MLP neurons of a small language model. Each row is named by its layer, matrix (up: input weights) and neuron, and shows model dimensions 288-415. Each number is 500 + 25 x the weight over its row's rms, rounded and kept within 0 to 999. Numbers have three digits each.
After each neuron's rows, "fires after" lists the tokens most often just before its 100 highest values on Wikipedia text that the model never trained on; "fires in" lists the words (lower case) most often at its 100 highest values on Wikipedia text that the model never trained on.

L2.up95:527527527518497481446500515462476475537529524467538476477480491529526524463501496482479511512465505506457538481500483547522497532495482484477448554508509477480451509481519509473537493459491517472509507463509520471496506540459502477532517516459512459502494533510491542500517501525478503510498530510550457527481493567462531531521488477529487520495453476477492520552546549519492494481486
fires after: ".\n\n", ".", "1"
fires in: "in", "on", "since", "november"

L2.up100:568505473518487472478539477490464517495457487445538504480492551521494496488516523468485467512479480478477510488530462540518512492493500520496515497518452487465483487506528468523510516556499531494466474461490481502510503517518492483486477512483494464487500502522513499514514525497546541485450479489469526474495528526523536478530547492477528505533491468511541523513517529513509515500518
fires after: ".", " In", " of", " At"
fires in: "this", "in", "her", "their", "these", "each"

L2.up740:569472449537498499506493502550469537502490465507514506507475502478515501490523513478508505470526488482449477461484501481520469501508503484469492470460497542489505494510496515494557524509536490513478510483527540482541490498491473521513490466492507474461508542502556489534503509494504538486487527481451505481554473539534486511562453496511522485504516524500475482524490484495506472517505
fires after: ",", " to", " where", " and", " when", " the"
fires in: "she", "where", "he", "they", "whom"

L2.up491:563504471475425481492514486480509512468504537513495499507533531495534532457537504509473512484552482461498479470526461464500510541494520500483467467525438519480529524483512518471539516508468508516508494481497513501521467453521482541527443548506520535509491509488502496519453526521542505518473526523533531464541462462469483532513511473473511491535503538486486531526520528510497504517507
fires after: ".", " that", " \"", ".\n\n", ","
fires in: "it", "they", "you", "he"

L5.up1124:468492477499502501490542493506573530538499542496512499515490501508504539482468496513487517469504488498493563493474504489516518507514475502510512503525455520480469493508515462484466565505520507506493482526469475527517487509499498523439511473544502512485473483479518518481487498489492498472534473453533495502516497494552520494494492524467486516504507489514515460480506466502455466483512
fires after: " ", " (", " ch", " .", "–"
fires in: "0", "it", "5", "4"

L5.up1506:466515481524495468471464516465532470492493507514468456460484494508528496476476492514491490494475536500476484501497513449507472498451465453524488547470514496464503534536494508486495551521465488491514496541478494514487489455551475508524494469485478487533496550519472504449464500492492495473499539492508504522480463555557492514504478466469495497488513512503520466522483474497502502494486
fires after: " was", " he", " He", " served", " also", " as"
fires in: "the", "was", "served", "played", "a", "as"

L2.up1376:486558522483531481496520537494520465466510525503486499473532457509547528516499510531480533474518468461488503528492475462493462485524463480544509493459455529477462519504533536464525533475523511528516504514515515528503477483489463479531504547513479533464475534519485497501485502498478466521517486432499471450518528500532501572519505462513529491516511503529524477506482482511494502469519
fires after: " ", ".", "–", "h", " ac"
fires in: "0", "1", "acuminatum", "hole"

L5.up728:478486504529515498520461496511510461486502530535469523465458485482481475530493469517478502490504514509463504498500485501485487544502484483477467496479501489509521476461497505495526521474456507429525539502524504498517502501535493474479455487513493462511486527497515499456492520503491580474519500473512483517439540523482483482544497511486503499476507512533510489513465527529480491531486
fires after: ",", ".", " (", " derived", ".\n\n"
fires in: "from", "for", "while", "including", "like", "as"

L5.up417:468527510522489505536527492482511494546521512525501522495521484517544502489498499531547476519452486520515481486532501461470513502501480483536503518484514488496513492515527459462544520518477480430526469519492507500471481466507453514512481530471510461446507445473518502512504488528480499486501493518494515509520503511469501509510501479521516486481459499514516497530510487498492479505466
fires after: " ", "1"
fires in: "3", "2", "8", "4", "10"

L5.up874:463528493513490529525489534501505504550490486518529505468447517517491493503459511484505455516530477482496567513530466473494473537482508486499471512472521525491502456465517482506507530505500473504467482489539537528498484475482507473500438529482503481557483492522508517499511501513529487517519486494450515541513498496499512474548520467520512527483487528514504466495472518473500492518507
fires after: ",", "."
fires in: "but", "although", "however", "that", "when", "where"

L5.up1164:480528478502445468530539520503497487526496476503470556479505520461500516500542448469504445473501450468524531527474480472448535461516512523503490496478454484467520486511496501495524513463479455466472463513475517509504467453466522497465474514518502497515513493481477494475562487485537521472496477511478516533485507498511494516509489478439493526485523555473484516472470502519471476474505
fires after: " ", ",", ".\n\n", " and", "."
fires in: "he", "she", "5", "3", "4"

L2.up504:501486499537516505547514520528468494530548537453501502442542506547520481518518502466472458446526507504465520515488466466476450503546497511506470534474493499486457500506531523536511516531489546496515494489475526519512524520494502509513526502482520476471524449513523483461545496472500557443522497489515532510485504489529530507537515522514507504484512483467497492535555515499522468533555
fires after: ".", ".\n\n"
fires in: "in", "there", "with"

L2.up1723:489469479513491493550540495472492498505477501473499530480518523536496509515494482536520460512528508481516511469537465480479497511498541503481502469517490521502504480494495520509520532462491542484504530490523468493505514521540524525480490550512472484519482526470519500449499480517526539489501494522468500456510532512506539510512468553455490500468463495495539525508486498502548522500508
fires after: ",", " |", ";", " in", " of", " ("
fires in: "with", "no", "which", "that", "this", "upload"

L2.up1272:515471536496481449460521475512543468535522484480487500503550485518490491486488514524505474481464468461455559491516497516440502477515500488531504524503509473471489506518508493540468521484529482500504486485510517478486511483488467544525483543487519524473486460479483483512505521500534552501538551555479525471468456510503556504529521493538490552520484550505488502517484500539483517507494
fires after: " ", "2", "0", "1"
fires in: "2002", "2023", "2016", "2012", "25"

L2.up741:475529490509532550517487493521545484500506504525546523503534545486491530545529494498480458459504503484535486516524493495480461511505471526507503526524484530510525497512560486498547479502497518465442476505551495447501485509517516539467499496517505476502463495538481511494512457465509480510483461491474466494492519506495505532483521514478502472483486516520521512515461495469528532476510
fires after: ",", "),"
fires in: "and"

L5.up275:490477514551511504461463522499510497476501466503520500497487505500531524460524489439495475453507487474499561500475456507504509503489529501510547519520451490504521506486473468537522526468468485463485514462520453511507458526528476519520470510458467503452496484514494503476501513495500531500521509491456506503479475524499551558517467531461515528489521504538513472524477509539491514529531
fires after: "0", "2", "9"
fires in: "2019", "2010", "2012", "2014", "2018", "2011"

L2.up1897:527478459492501459529473516505515474490479541513494529467539480526540499507504490548513452490513503485474507455540478521467494470491495481506488519520498523517469485497487513510530482483461506520541483469466483518538511464468506520518456534486484520496488485489506486509499494481507494532542469467469464501489530491515489521516524437528490474520492475471489515511487534458541508485522
fires after: " ", " ("
fires in: "9", "8", "978", "7"

L5.up1362:444480505527473503485472504491471533502527494570500465531523518530470513461460456539503531536461531462504495480469540477464475475512514513518494488496514481516493436451513495498544517472524530481501503488442514558525493488439490490523487473496479493501487523501485467525519494486468479500485451491452496513511517510485484569520516492477506508483531483546501495507497469506441467499527
fires after: " as", " As", " a"
fires in: "a", "an", "as", "part"